config.yaml
d_model: 576
n_head: 9
head_dim: 64
norm_eps: 1e-05
rope_base: 10000.0
rope_fraction: 1.0
qk_norm: true
attn_scale: 0.129
tie_embeddings: false
optimizer: "adamw"
weight_decay: 0.058
schedule: "wsd"
MLP neurons of a small language model. Each row is named by its layer, matrix (up: input weights) and neuron, and shows model dimensions 384-479. Each number is 128 + 24 x the weight over its row's rms, rounded and kept within 0 to 255. Numbers have three digits each.
A block is one neuron, or neurons of one layer that tend to fire together. After each block is what it responds to, as a language model described it from the Wikipedia text at the highest values.

L3.up114:093156122099127136136152125128147155166155117140138150158093161123181107123099150085144078123079110120131110128158138119111123150149109113139180128167122105127161144170120173144147132151115142115109161138096164177140131132142162137118112104117156124086140124074141116161117149147142124123
L3.up688:110133090178132156129144133145151130118116132123132143125116102104167111096115123136143097128109119100122088129154172152111146105125159090198132131162065129103110134153150100136167093142117059083114123116125133159108166130128150135146111114121165174108079111179101102132129144115127162138
L3.up1211:144115109134124146157114119163153098124101158103147106150110184140151130142130119114108123103052120153137119145123170105080103123133129090179147129093096125130122139134132112139162134169101112093157166185124107146140153110147130163120128124143135120153118137120158088141109133142147114140
L3.up1612:140142114093127147118091129150164120110177098162114152101095126170175138102128148121156106117133110123118132137143116116117148127143137156142110106144104110058146141109107165136132153131129099061092154128141174083135137108146129130132186101112161143132154133139133133155125126079119154131
L3.up1687:113123113120142157141079088125127146082121137143136103162134140123185124141142127121132126165126148126120150091147130101144155146143072115171143117152124119105099160100130142080163133147147124121135098113135175143148122112134127104114127123143135171119112093145100140157110129125135163123
L3.up2084:127154122120167132081105140154122125111119126121123127131088143120168160068154109145132110149088127155136149132116132151082130095111151076154114068158083144123129160149129118164133096137159115116122155095165150133134133142126150081126127152144091157147106125110131116178131127115174110149
L3.up2171:104129120162124126072141102134150105093131099103091168135123105119120126150130115112108167134088130104144098133144158167107126116131147097144113155139117090084135131124136109144125147123114140099179146098131130115138133077145136130134173134138159138119128135110113133185090114118171126129
L3.up2255:178115097129123127098158113155133149117149142108138129084122125157164107167174093140148114099138120154164131121145155123122170121140115078144124116142117120104121145133097098150167113156126109121135152112138115126095153100115146117149140125152134143143111119115150114150131164096138157122
Past participles or predicate adjectives right after forms of "be", such as is considered, was annexed, is similar; also sentence-initial "According".

L5.up92:128109146153104146123111093142110176165146130113128110075111137113121115101123112130093135115122154185123153141137159152130125126126134160144149131151138110135115143116139114146126124103107136103160146149132124154158150124136146091112113132112117160132160139160119160130098141151121144093
L5.up171:107127132097110117130074095148117139128173164146103131123150153131159137107093149100122103128123138130134127146107122092128139145129103094157168102178140139149116160147148147140120121122146179108102159157151157112153125156140150102103166153133125129078143099151096119156102072145139128086
L5.up575:130164159094104120150108058123104151128114140138127108126120163119138163128131136128056139136104131148131144119122139111150137170111113124142128113176127155065129164165102176123123092155127156125111120120115132104150122132127176153102155155128122159134176111146137098134151137203155118108
L5.up1429:148145112143122144134121126171097147155166166101136079099169123149104128099186065120121131123114166138155140178126167138143129118138137149114160143132111112072150101178144163100136105133144142133093095110158133103157155091102176123132119131088098166155101139161148082147122135163138131122
L5.up1635:116112151117098100116134136146097124101140103161155131105117141088140129105124137137122188132129132124136128158127125123164144115105139063112138092151086126101109170135099135105159096131100151089127141142114151116079129081142122081096149136122138126133129086155139144130140137120134142082
L5.up1684:129105162138137094138113130133164105131183171133166097146104141141094170142138121178074097164124173129107170127108119112108137118149155094143124130148129133124102126147146120142123143124096126102146168099100122156182101151141130111101135126158144117140178110152121123161142131153136134127
L5.up2179:134121129113125111162130118134125100145129149145121085103130136139135184105142095141095108113151159170103127176108170134143117104089104128077113101179064117105094190136155144145152159109113147144126123112140142153136111130148135108113138111123133174096159115190145102144150077132122154137
L5.up2274:150071136142132132094103099118147163143157159119116104093141146149104123180127119175101089117116137137129140138112080142126126147162146091133122128133159095135107134145127151136140143144152176088152150112128143128177172134151134051147115138145117115154151117140108134144119090135129114137
Prepositions, articles and possessive 's linking a descriptive noun to its object, e.g. collection of, song by, Herzog's accounts, in works and events.

L3.up905:094119134097107113094128110166131147152114147103135144066132143127121167127162114161149082095126177117062105133168156122139169100114140097086186159129120151101133142169126156122146126152118133145101109128123161094127123105107154100095181130136116113170102104122149086133143150116156165122
L3.up1088:141115138127100177136141111116124146157133133146092121136085144119121133130133104187099087134114146160118113115111141160165146108166156140134134129139115132088126143150112129155127134116111112140112131130137130190120136142115098077106101132105107161121128122153141080132122127131158188131
L3.up1091:139143145089127112134127141138108160149202174128105135098107145076162183130132073137099169144124175109105101101135147130159156133069126148182136136173132158130128129139149159173104132095146172173110127112146134113095142119123142070100126116138149125110161088144123111131089132106105159106
L3.up1296:167081173101162126100134143162132117113149117094089112084117145110191144146194104164120115154115146096105107103146129163149103128080136130115119107145077152112137091148152175148127125109089143120158144103123135137103150137091148130135118087121120133175116120165155094144155112134145153068
L3.up1445:153102123136156137102118105095151131136175118152113071143127159126148133129162053137114139147141178097118115154071108132143162139115121128116173127103120135131108134181129124149114156132144170117093155132112150116117103137179112096131127119115093162151155123140130107140140156097144130109
L3.up1750:144093143106106131128111118075160129149183155140096094156115111114160162155161105148126081139124120154074134147106110145118159115147175135097115119147115145064118127145142108130095119114109129143125144174178094096107153148112138116134111098075150186153122125180177114124085157137157126134
L3.up2023:120098176093119109136112110140120138146155118159133109117150154130115141114122114132139114141136100115115100140148135130106152119135120091175150124163112109099150139170117140160132119118070146133138131168124168146133151097149123094124155142169110162134132124124151115161121082133181153103
L3.up2180:157133127127123142133124145138174132205176147145092132088119115109113140119132087134100120166078128116120126143147138143126163159150138115170117116118116116105079104118130180178152099108157116162141131102170137118144086116106142106112115106100120182138124103167122108134138139100112138052
Prepositions that complete a preceding verb or adjective, especially "on" or "upon" after "based," plus "draws on," "instead of," "revolves around."

L5.up364:103122079149111143123119170140159116152165150113110142091131141178174135084155150123157128125138126119112138108140109115134167143151132155140174121142090119083124138141092168110087133116132111140127121132104129125128191139130146120110163124095154118153084124108106131097098125100110157125
L5.up576:142143151152121079140132149153118120129158127139089120131167123158107116112109098110142097122133143110148131115111099156137111150111164155115147138116120114051138146134119130155085107093143132131163121079151131148121088087123142148136085156150127141114140115122130138175088130092156123119
L5.up743:087119095135114090117089089146148137123170108111132156133116164176168122097140126111144133123151141138080166136122135085115178134154151118155114142148152139073103133110146185111112112125115123085109141140097144140142151068098116145126162139135121122158139106093134094122145170112144112133
L5.up821:153147153124124156120101120128154105135193073092093142122100130142127131131156127126116158101152135121168150135120130095116144109143111147125157081116158102085133107135119111130141143128158109153124128111130140122116177134125167130122138131138112122140117107071173105165145153140114174151
L5.up830:159138131120112148120105134123168119141137130144122077151113146150136161094151070164102126146108082107090098099148112107139135150127143124121135151149098123073114094126124121117134133094117120087112131161136148101120138123138147136125178117121150096139146133091107150170098148130122125126
L5.up883:138152096136097139153150155147176110086141086135101135149139143172189136109136159129148124112117090131137162148167133093080157154138140129110122152160108115107094107107096148126166124111161136074101145147135159125079114142149151103121169157157112082123160160128139103150111124090119135147
L5.up1544:155119146149109136119146129112144105127081102106097153175168084154131117143125164123121143138109143106122115114168112152091183121176121099099112112127144089142124132123102143068138135130155135116154137160151113183145131128155114133173122140148166152117082136138107154177115080103113090111
L5.up1645:099145135112093162113146148131157140112172100122106142095137164173142126108128142146179162106110109122103143146148112128096137129140110123123161129111122120057135115143162138112134161120099127117071117135151129100090146116137163124108194108092122148145095133096087133140125126117110172098
Past participles after was, is, were or be in passive clauses, often before by or in, such as discovered, held, taken over, established.

L3.up86:132114118097167105112076106093135201147175164137096143098136184176122103130152152097149088173131181139167111090128138156149158164112108129157162129144101144118150170153147160124135123154112102133123144141107178112087160142121098125131162114101114146118108087097123116192126124137150127101
L3.up742:137154119168151141104126130119137109116177145128134123137137217137139131117117158161134137138101134115098154116103115174139115137104158133122148127133122108110119124131164139133083107147124125102115164160169143088133123135138112103112145126107124087151076101151097124154142089185122178137
L3.up980:118100113140146105094116164141134155159162168145129126118101208131108147102145147125119133136143150103131135168079150109127134139123122128166118086146134151097107132132148168144124132134136145096154152155128143160144106140119099148132153101126133114132116121116147114135114107092146125100
L3.up1362:148130115128130148130129086134148127125130169131059160131103152154096125136130090108112112131147142107115115123080132159108142155092126137157114125121096101139123114191130136157100151129112121116092145123131101123130112144157140111123169111089154102124100091122095108149142122075171113074
L3.up1379:127111120087140148103161115132107139142114143174099114150108184163148125118119108137122137128108136121177128143103147131152184151086133127149181116120148192128144130141148127122138140176100179103148155125136171143163140135126139078151132121113138121095131130145121099161114080154153124168
L3.up1456:166140130111157092122100069087121162128170083130088120125147122151117088154139106145098080148107154090130132140113101159126147123111212102154169170134113120090112145159141100119150147126115147111106176142143138106119154110156145105108126138098148131092163143141106151134096153149155161143
L3.up1755:109111123095134134175090112123117177109148128159110136130144172152193132118119116084172093150117125126126082150119103130123129123190116111116136136138120122128159157145151159113134083161121118134130148117117135119144118168135112097124142156105131148104137159132145113165131106140112150139
L3.up2012:114161123120135143142157098150111146155164153150086171179078111098109174152147108161100108114149145113134107147174128120087128141152134145118155093130068112075105140150125162116136125118127126099122151138141117137177145124128111072124123104067133102109138127107091136214121157123165113140
Final word-piece completing a multi-token verb, mostly present-tense transitive verbs in plot summaries before an object, e.g. emb-arks, stab-s, comp-els.

L5.up325:128157177103116075164065098127121133132138146107084084093109076100120125124137110119135114122144125100130132170131082125147166159141142118104152115131100154141099137152139189119145131170138127140127116133132097115117119125156139158162163124142100144137145073097174147131131083109133154140
L5.up457:133131134131148126154107095160147144135147155168090131165175124133159081141133146131078116111087099096139168134109117103085144192138133135148097141140081111159131126095142148132142131176132166102072165158146134129155157101146125150125185134159118115105148100108114127143108117162157141091
L5.up565:127116159098135107157097089135157168160163093155111140177159153121132121150098153099088091141108089098112128107138137132133140150112122138147137146176138108126148148085111135176144126156122108124132147150132137114144115146148133129116139147141153102112157127168114137179098129113118137172
L5.up988:150088157120126090150102076117143128163169097193107148101131134107109138141147139130105091140158159148102106167154110130155148117140129143121151135127117122137087124151121157137124113154132134127130148099141157120114156123128170077160186129122135157155144103122131128159133110152112148141
L5.up1502:140122142130109147180088101149143150110136083171145133121146118186111108128139106131115106130099149156110150137122158110123130121124113090152135136139103131085164151105119149091118130117132137140128179139158168126126122122134137098118126134139158100093152092156126100163123132155119116125
L5.up1566:144133149124092093135112107100184157115167074130161127152144151167112131150125130148115101125087137125123137123083125133128117128108143153138115141167119121152144130161095104105097140119116128120117149160156114129124174149144134104153110136146134137113156103116118104137131128120145106149
L5.up1775:104118163138132122142082081135138163142185089139112139123114157117129125117125117102111085145137141152102125158141141112121132128153105120139148096156115154090118162137122129167106111104131145099109148133102128126121136135121130116164184130150170137119115106128155133155114107146137127122
L5.up2151:116094130106164127152064042111113137131142124151128130114136157133120142137128116144105112141097131142102140095109119130116125165139108090147139119149101137130101148117095140130153116122147170141083165147134151126142118139116124104134163144134162132129155108169168120138104119153123147139
Determiners, possessive 's and pronouns in plot summaries, cast lists and tables, just before a family or role noun: Sachi's, his nanny, Main role.

L3.up188:119118168097123138123130112131141146114167126142098079152115209086114126164147097178114113131126120179120140104118158124142126128163149125145160103136073132073140143116140129111101088132175159117123173106134151126092164096138138109162134153137130120138121125154118119168152109176147135121
L3.up482:103096095123138140137120110106118130130139112150090065116137153116105142109156127155125089134125191119091156128116123124179119091116171079126142136137137129082102122111139134130140127126159120170101162159135140152086138152097136140151122112138108176114116116116131099150107091156133152151
L3.up886:109076121129117155166100163082111095092154128149066078160137135089105152107114127092165143136085144126129137148148128112111123113148119084126172116154112132134124142145114148120145105107137134116132134132203125081106150136160118108136200149154107109140150085174117083157152135120150182114
L3.up985:137109175132073136120092102107130128117135136186090120123155143134133158157125121171092092142131135107187160185136163118103110123099095082099164141151104144079095135152129105133120142109149132149131140144131096113116125094153128127119155129109112151121097128103133126150146153177141167135
L3.up1122:112056130117160123111135100114132132118146148125117068118103127128119102142139137177172108088129122133113138118157130123098167101101141118131110131099116107101119127103103161139088122161129128118148162174158175108110133103126123109154136131114143165112138139159110148111103108136125145156
L3.up1125:112115117130140178181103075136118119114134131150109131102109152117135180154153101161087081107139169119114105130126138101123148152108161090120130152128094132086100173100100156151135130124155132161110148157097125094116138109143158127133148133113133135137081092109093114156154149128121115129
L3.up2059:118103125122119180115122140112097181130156145120143129092112108101157093109147115157139133128098134144162123142148120156159092097119133086088113114140123168110125122128121137151137134118114121116100141125159136125098118153115114126183142102185109139115141148143154110116098132146143149129
L3.up2170:174112114137151161093174119151109181080143160129113148097122123123121115092110142140136167108109132131140109126120133127101137139137134109084152125131150093120107130084123113100118149126132141146107129122127133139109143097148158129156115098141137130138112157132108111167135145140120169126
Common nouns heading a noun phrase right after a determiner or modifier, naming works, plans or records, such as show, plan, evidence.

L3.up20:164104123111090098085100090169115114107162122169114138114117154145107105096148136128133183122103148166150114105149147146121141149133117108142135092143117102117082112153145098130155128188121090160101142122131159174118124126154137128162141121119170158103128105161144124174105115139149200091
L3.up693:073096129106151139119149082127134129129129154146124070142180131144161174160148142122100139109128163108120137131140114110093138135108134130153095160118160131115145108123145140130146129097145111144119106109155120087134141130111122102124150134127149126168172158101096075118127145094145103119
L3.up966:148116130074119134126134109157135129117114134166106117132150138131150159083149111183100113164100160160166111128190150109081110145150108136165144089164077122121088136103147137156097125127134109146149129097137155135166109111152127100148128112175114122158151128187106124163118088097160172137
L3.up1084:136157143153128103123135120154137112104101179168155141100114163106115134084135108172125120141123161109109102130175125158129183138130121127135162130102099151112072128155124140133112132138138111142108130146110103112131114122101169104152122154091160162129127092138106109130085134155132157119
L3.up1310:127127116090170130093126077117079174103150137134148103092156147145146182110124143058108085149090163110129112102141164128108124117126158094172078149144154116082107091131149115097152152141134125164140116120136137122101143099115131136147143137143158112152117138152126126126181163173146147126
L3.up1334:091078116102148127133150084142110116170137106114131077108160141125160160161173127140151065190131162108098102130094145132068128125131147182136132112109099082080103111110146140135146095112128111144149117134154174116114147120117112092140149137111146106095103094080134082197099139139134127184
L3.up2192:141136153146142144103125099175101108114131089139086127110141149134129137138155107073146109161115152133152153113147133092112157131138139060132147087145094088091143107114093151089097170187138132131121101099161141126139139106084139153163136143123156117100104124149126141160117162146190151120
L3.up2225:089113133136160084177146075140112175098147106103032107120157152115158210105097128133082098115096150161110158143086158116117131142112158106133080162182138137126103133134122142156124133099092119132156141084123123136105109153113142141164135127106178089143139142123139117142133154139107111107
Structural markers at the start of a line in lists and tables: pipes opening table rows, dashes opening bullet items, and = heading markers.

L4.up1107:118129124134094103143158126140157147135163137129111090175152137160167175115120134108138135123095167161137132116115131083087169125113159089143144131170130138147114105124107155147195182126131145155187134098112117134128136117166131130106109120136132112113120148143093076145100121158136098107
The hyphen or pipe at the start of a new line that opens a bulleted list item or wiki table row, e.g. "- Seasons:", "| Pos.", "| Party".

L5.up95:133094115115132088135125121116162130142156134097146095097149106162097137110106152113173102166101157102108130115101138132097128140135160096116163156144116132110091151140122143145123156129070131155138118131112143111111132140120120120139137115148143110087141092128120100157075093125164143077
L5.up240:099104154145084159075166145128115135109181138122114093157142151168140145130074127101115152145125205147163138145125128089109136152134133100116131150144090159072099124163119122131119148119121150138118111120129102113144139127126124150145130151124140108109153112160142111142113110140190117073
L5.up318:130105161114141157126122118099095158113194157083124130149146119128151161097085115159107114175119187118131120147103126087134107148124103128138148135169150139127112137138110131178124071156130153112138149101147150122093176123090149130100118117087123136101138133148117060151117120120147125163
L5.up771:108109181155123112117120144135113114118129132139141135115136117104111133179118163123138119086104167141146179135121145130106118135129136158106150149149111151157131138126119110126128154098110138144206121109137160101153125114140124127134129150102126132147122133144136119132121121166150107124
L5.up864:122076151123166125156140117095106140090134147099111139118155145131153193142106120142129122142099144178156128094104152112095120139102137099147150103103111140105097136062116132129168133092119114136128129131168128132092155148094149117166132126084138114135124114133128078170133144131156122123
L5.up1871:155066147154115079151138157119127146154143133107137106107134125174115138103118110128135135113085162155160118150124144107141159160141142097130165128096107136137098123098118128161142144133105119127122136074105097083094117104109118124158129138135106135103126096118150061144099159125152091112
L5.up1983:132099130129125124115126123082164110171155105100091158161095130134128147147090138205132100149138131147134156149117109136137165121121150111117159146138127164119120111110147123174090131135114120138136131101165116125146171151088136101092109153080120134119112107153151119169099094132129098150
L5.up2217:150098103100130141099147118119102160140161117106104072141106114169138138092128082138104123145090118106159152116116152107113124203105168099130156131136144151097094142183123131129133151135141151124147116094130124136155132181104139082148124145098122143130105106149109097144096136102166121081
Opening pipe of a table's header row, or the line break or dash that starts content right after a section heading (e.g. "| Party |", "| Year | Title").

L3.up343:179106148118113127119114109122141110105178165114138133116112132116140146157116137132122103141082138177163153129153127133140136174149128110133137115138127133141104119100151113136124119106112125109159113099115121096157148102120138156119133146163161137147100127107109111109180114127119124116
L3.up462:115100091106119136116099131090124182140143122125124142105123148149159171125148123135165112129123121139113162123099149158140144138161167080121107161091140088089082122097112147143099119121127127073124099102110127099102109123161093127129143163124180113123128145105109141146127099108145134124
L3.up801:131112131126116130094127127181175123127126125131136074153153154130134135116129108100131124160108189116113175076142143128112127164183108124108118168118128084149106169159139096078091169094088117076155111137126132116140128128123122151146156064157118111147110114130153140115134089105187185113
L3.up961:145141106105108123152091143115092123128177155132144128178124116112163123111138076151161110139103168123102149110127151079150111132128108059133174105119130151092104132154111119120136097100136131134170133138122137113161165102134112145157178150158138125123122109103094162122177122168152102088
L3.up1025:173137145088114173140120120128100112111173164155091140104169140075125142148142085154083138084149158154156121101128100133091120145161102117125109127160120127127133120106100134111124155095137087112109086156116131112129121103150150155128186126127144144138148119163134105124169138130125134117
L3.up1204:109147131134104167141117141151165135106167181097153117087138137131149153133127108107212116135127138121172135119141111141101131155110111111129122115132104121114108128096107102140105147147161128103123108090134143104150150071125117130102161100110157072130155107193133131136172129110125125073
L3.up1270:164080155103122136115161125138153107148200153115130137171136111101177176134096124127157118140094182114114117158127145097128135144136142148133124109101135137116188128098121154115138110159106148120110112110089142094118152122114099106099144141126115135105094148116140124161132160156111146111
L3.up2055:130089112091117139122114140126111105135166149175129172102134113103125093103118093133146120139114151159136123111145120136106179150128112114163127106127106171095138145126130120144121154153167108071111147115126094138166137089092159138136141110143158115135124108164149133151166144128142139126
Sentence-initial or clause-initial he/He in biographies (he became, He served), by after founded/funded, and word pieces after capital R (R-eb-ounds, R-h-ode).

L4.up1866:120114169134141130143147133124178105124140126130097124092151094186105141082108078115119133108114111146098131081129112149099125130145121132155141132149070102088092151115146107124134075111141121154110155127129141149106139146115137128128148113093128125131141103116091101131139148124174154116
Nouns or pronouns after the/this/his that refer back to an already-named thing, e.g. the film, This work, It, which.

L3.up129:175138176133108150143092094100168192142140132186141136184150116138101142118128117110111078123093124134113119121127121102113132170127116134110116152181097138099127130081130117130098130134140139089127158133146128125129147130141157163118152096134143122110146137141137125101090089150096181132
L3.up511:114100126139153122145106090112153080169124156084082093123134158179135163138120151158144094105134115076151158143097179100113135140093142120138147130122100079078115122114123159111138129104142131133085111123127122109114123131129182120093173146082126178152136114109145082159192144162105140110
L3.up771:131135144158145095137094088118105121124136124145100092130146181156117171156167159193080077151118159091119145128134124126112156172141164144125138158145139100129152164121099166152137177153115151148150126127155111129108131111125148137116145128140178164100115101093101136169111165141110136144
L3.up843:131121118131114154107147111126148120099132131107086128183171140115154103183127164128115114139077152156106154132119109092110157131125152118132179141161137092125110109129127154107151142107155116146155120075109097137159148102150134061152133162128089180109141145162113110160146129137132136115
L3.up1062:151101173143117116139116081145107098149132147114099103159129089116117136136149112168082088118073108164133156163096134093148117125110142137164140102120125118112131100132147147069124141142156124100085123107148118124149132145141108088109120142107092177103099120093140095198137115136144097139
L3.up1304:134089113110141170123142123095122121123150147101099124132117148173149158086143160121122107139101092080141142135102117108132148129103139148119133149116136100144104130109154195153117146134188176157087100122120111109151113161127154120115145100134140123107116140100087131141160125107106166166
L3.up1723:125147107113136127163078067140114164135171098150129090090155129155114137165141147134130102151095100121117192124110116144158147179152139145147134151125130129076117173086105172150129132120139092132164113084160120144111123150111126116149158148137124128146102138130107124156128113163168153124
L3.up1958:128115145125112149186099077129104146071147142154158100127129095207119104130158138130087100153091105098141131139147137116125145167121121131119178146146082135131134158106126178140134190107117113155132170139117157139110088155143133160141113135190152099138127101089137128177143117130116118119
Function words (at, the, a, since, by, in, of) directly after a proper name or noun phrase, often in sports match reports, e.g. "faced Teixeira at", "Republican since".

L4.up1346:114111130095147096154077106097095170157158157148084144113144192141144095115132129120142066149161125145143163113149110137119119191160136102125146138138119133119150143111142160120154096157097164125140130131124162097108123123136134097128162143097135148117097124092144091178147120142126122108
Verb-final -s/-es endings on third-person singular present verbs after a subject, as in ages, features, bans, smothers; also some plural noun endings and table-row pipes.

L5.up143:184142150103120115115098127107126136109147148120128130197124096131155112111120146117130092135141163108090182125152122132108116157135110150122149152106128133109119139130128130165077124154123135098146133135144137141144112095132152147170176101133134104081171115123132122155128109115155112133
L5.up304:115144097106124093138096150117137141134193159145156133130112141135157110116152136157153114128126127122144143136139086125134109116093132116131139168176108114084122171139141136139143163158104135091142144135127135132160164149114117114104130102108130180131155154095132094139139112136167113136
L5.up1127:110109120131124138145105125121129164114130129110105119134111137131136140115107138140140116139160139129164145126132116120097132182122135121156133113142121142085129162110104176178113139123113119132193127146139112139140163174120164090149120110101162180106121148148132102120166124160150187124
L5.up1361:088163129098112140121097116136130158175162173138100119138147161137152088107155110084146106138142136118172149147123117161096119146132118108127141127198110130113112090107124145152123143126064123114087141132131138084163100142096129137124150166118133125138150135081098136131159113132133157122
L5.up1557:107097128093120111106105111077154154135159146120125097145102169150141129125165117164118076182145137110142129113167125132131143188146104125113140129139143133098119136082175201167103118101094159104106060109119115115099119133100147136099153110145112131118139102112103113120153122138127160116
L5.up1583:149125110142140135126123175132120158147154149111109083151092169175107138125138085168119132110155119132102135120148086120112134127139161100170158155139141122107146113126127147142112140135137127087116144129129111118124144111121138113113182160138120094126124108165147132136110101136143162133
L5.up1833:096117116109147083140098145148124141098168166119135104104100144146151113132128135123135098146146151084155147111152092150110126124124107124133160150154126129144138147134100107161114096135118096142150165119132163119143148144098158093125149115107122156152127130111114096158140126150173163090
L5.up1851:127142132104143133121158081140094110124161171149089110137126143143138139118108112155075079149111108109138126112155118163135134147126102098162171161130130124092128150126154122136117113094112157123090154144117162134094124158154142100130134141099095141111137154107091128135103132147154109102
Transitive verbs right after their subject, awaiting an object or that-clause, such as concluded, cited, recalled, describes; also prepositions like from, with.

L4.up1845:093079114160129136127132115109143132144121126114122155165141138074143125172149121139134112130126115120138097145168180096152194127103151097119149140153124105088084074096109166140157147109124086128155150127131152120087093106095152117139130141147171097086114089119119155121127175124141104136
Past participles or particles completing a passive or phrasal verb after was/were/been, such as set up, built, held, carried out, plus small numbers in table cells.

L5.up529:102102109127165062118143117126124121139143102133104107123129161102099153126103133174139096166123177149132102126112107130112139118159125105101123130165120139112098148122130132148131088141092157142146182134141140122152143117120155089134122149162184149163136115132099124140139144148115149148
L5.up863:141136084150163139100098155121112135128149134165116153110101118112106166132135121115122118160123147154152136084153084130102115176187188153106120139130140110130094137124120136146172128132124150116152187112142166097139128163136119111129133109166153126156127149152158123110135108145126112136
L5.up1164:129173144125154111124155146126142126141139117120128119135117142096130144091102131123108135100145133147108147129069158106107142134137131147140131115116066118131133148101137163174176097106187118122168128144073146112154125077097174166096137112123142157144106149114177145168127136115137125120
L5.up1358:105153153155091116113137146112089127131129135099117156153162145098114119123096111154152145135112138141088136122125116141143138166156115121155131134140123112138138116180088119125133163127099171133124107158131133147144147114138121117147121067147113153130147089121155127115152095188158110131
L5.up1666:097104127124124132137117113136147102147137153125081150121140126133088145098105165124143116117142133136080140108118099125097123150113144149160139133129130139150112148138146136199069143119125119137147112130089115116115143135158104131187114082119157111103126121122138148145135088125107141122
L5.up1911:120137099098125112131143125085101134144144167116093135121114099123127108083098137130159139160090126125163131130104144133115116155143174134120122118136125108142129127100139133145151151073130114120111125126122095091147143102092114152117142103117113122143109143088150087093128145135124104115
L5.up2251:181128137130149121068132128149160110103150123070127163118155126095098130070118134130153148132135087165122126114112126108127123123131126148106116107172104105133119142087110109145153128106119092096122181061132115130132117100133110126115163107169120145183125125144149113147126093114149155110
L5.up2256:164063119147137090121135129136122157124148098104111124127144136165124115140122119122050109133077117137105126139102155121099118132153126112135144120151113130120107172137094125139151135159138139102144167084137166138127128133103150119129107173124127134159119153111149088165128093137170100100
The final token of a sentence's subject when it names the article's topic, such as a surname's last piece or he/she/it, just before a verb (Starker, Miller, It).

L4.up361:140117133113150127088103100139132148195153135090079065125118113165106139128130120127120129145117110089118137158137131133125173138121145112107164095146124148102155145168124154132152141143127145132142134133163140080160147119177147123094155125125150137218096107140115111159112153154114140147
Prepositions like in, via, by, after, on right after a win/loss/defeat clause in sports or election results, e.g. lost the fight via, defeating X in, lost to Y by.

L4.up505:112109159136125153132168123141111145138137148131154068091083108104151128097108127167119107154174189146112093098150146129160144086166103126109152121138115074129130149120163152130113129119119096105158121126117106127149115112141131119092149106070132167106105149152139054157165118144158148129
Prepositions and complementizers that open a clause or phrase naming a work's subject or reported content, such as documentary on, based on, believed that.

L5.up37:099095129130141111110085138136144198104165145124101154155101114157135117091112148136134129131142112186121111129092123160117145138180109142083127150141113130114040137179122129155131113153169121168130165097129115163117163110096128119138157153106130127167110124162127138093128122150147112133
L5.up398:113093154097146151123126097095120112146165153122066080136115126132150107141106159129146091119118165123158147157101173089136104132161119140127141127156128151138115139106133142153098125146099114166098119166166149105158134101121144106166141137093124119106156121144102067145126099135141147125
L5.up597:117092125138144149128129125130118134164142152107124076106116128120129127132148127100144118125132118099120124130141152137136118150145132132135165101173124109131121161128130103120102104136118142107121162163104136091123161128093107121157177157159120147133171134117111153132100118135126153108
L5.up648:095106106105100121127120103117112171138129126130125152148105158165144123149099134142140132116156144107113142133143155146115108135116112158106084119111091160149170121121120132116087091140151105159116137160141172122135137114106100152159153109080161107117126118140132108151122100139137124101
L5.up1402:125115128138106138109078115112136148153142117102134115138127122135135122133152123110146112148145121149092118106114128154108135166143135137182109139138121128116084181147106148104119113118150142155093171149122153094107139138107076126143153153159129106125152125152171140125134126139164128145
L5.up1468:118112115096163117117110134102126078139136154071131135122108172174087125102113124128152177162100143103121104120128107126111123143167152130126131134127092117137078151073132126148127156106177133151153182162118101117135157127140118098158139140151164110118097143117162080120163127129149151178
L5.up1784:092129126111115147160121134084115163134141168152133083184117122146127146135135116107124125147133109093098089161155115134103124139128138095143131127129100097097086141101122098128116158110140125132101136163116163146142140157094134108157142129107185121073123156096125095103151074129132107145
L5.up2207:127074091102133141101145099120092130146165139164125106147170140134096126118113117150164157136064112141143099136124097149108121090155130148144118131129093123149134174143117130158129169137101139159146139153111158071066118140131125076158101142113150111166161119132104086155097129104130150144
Last token of a noun phrase acting as a clause's subject, just before its verb, such as studies, work, surname endings (work began, excavations unearthed).

L4.up2238:136095143136093095134098086161154124124152167148127111137134114144110163126155101129130079167116148150136162116115136113114143112134145103131107129101117123118142136083168128141117092139089108072147121153128180092104122147137134124103119161139160133081131124136208121152131102161130145100
He or she opening a new sentence or clause in biographies, often after "where" (Milwaukee, where he taught); also line-initial list hyphens and table bars.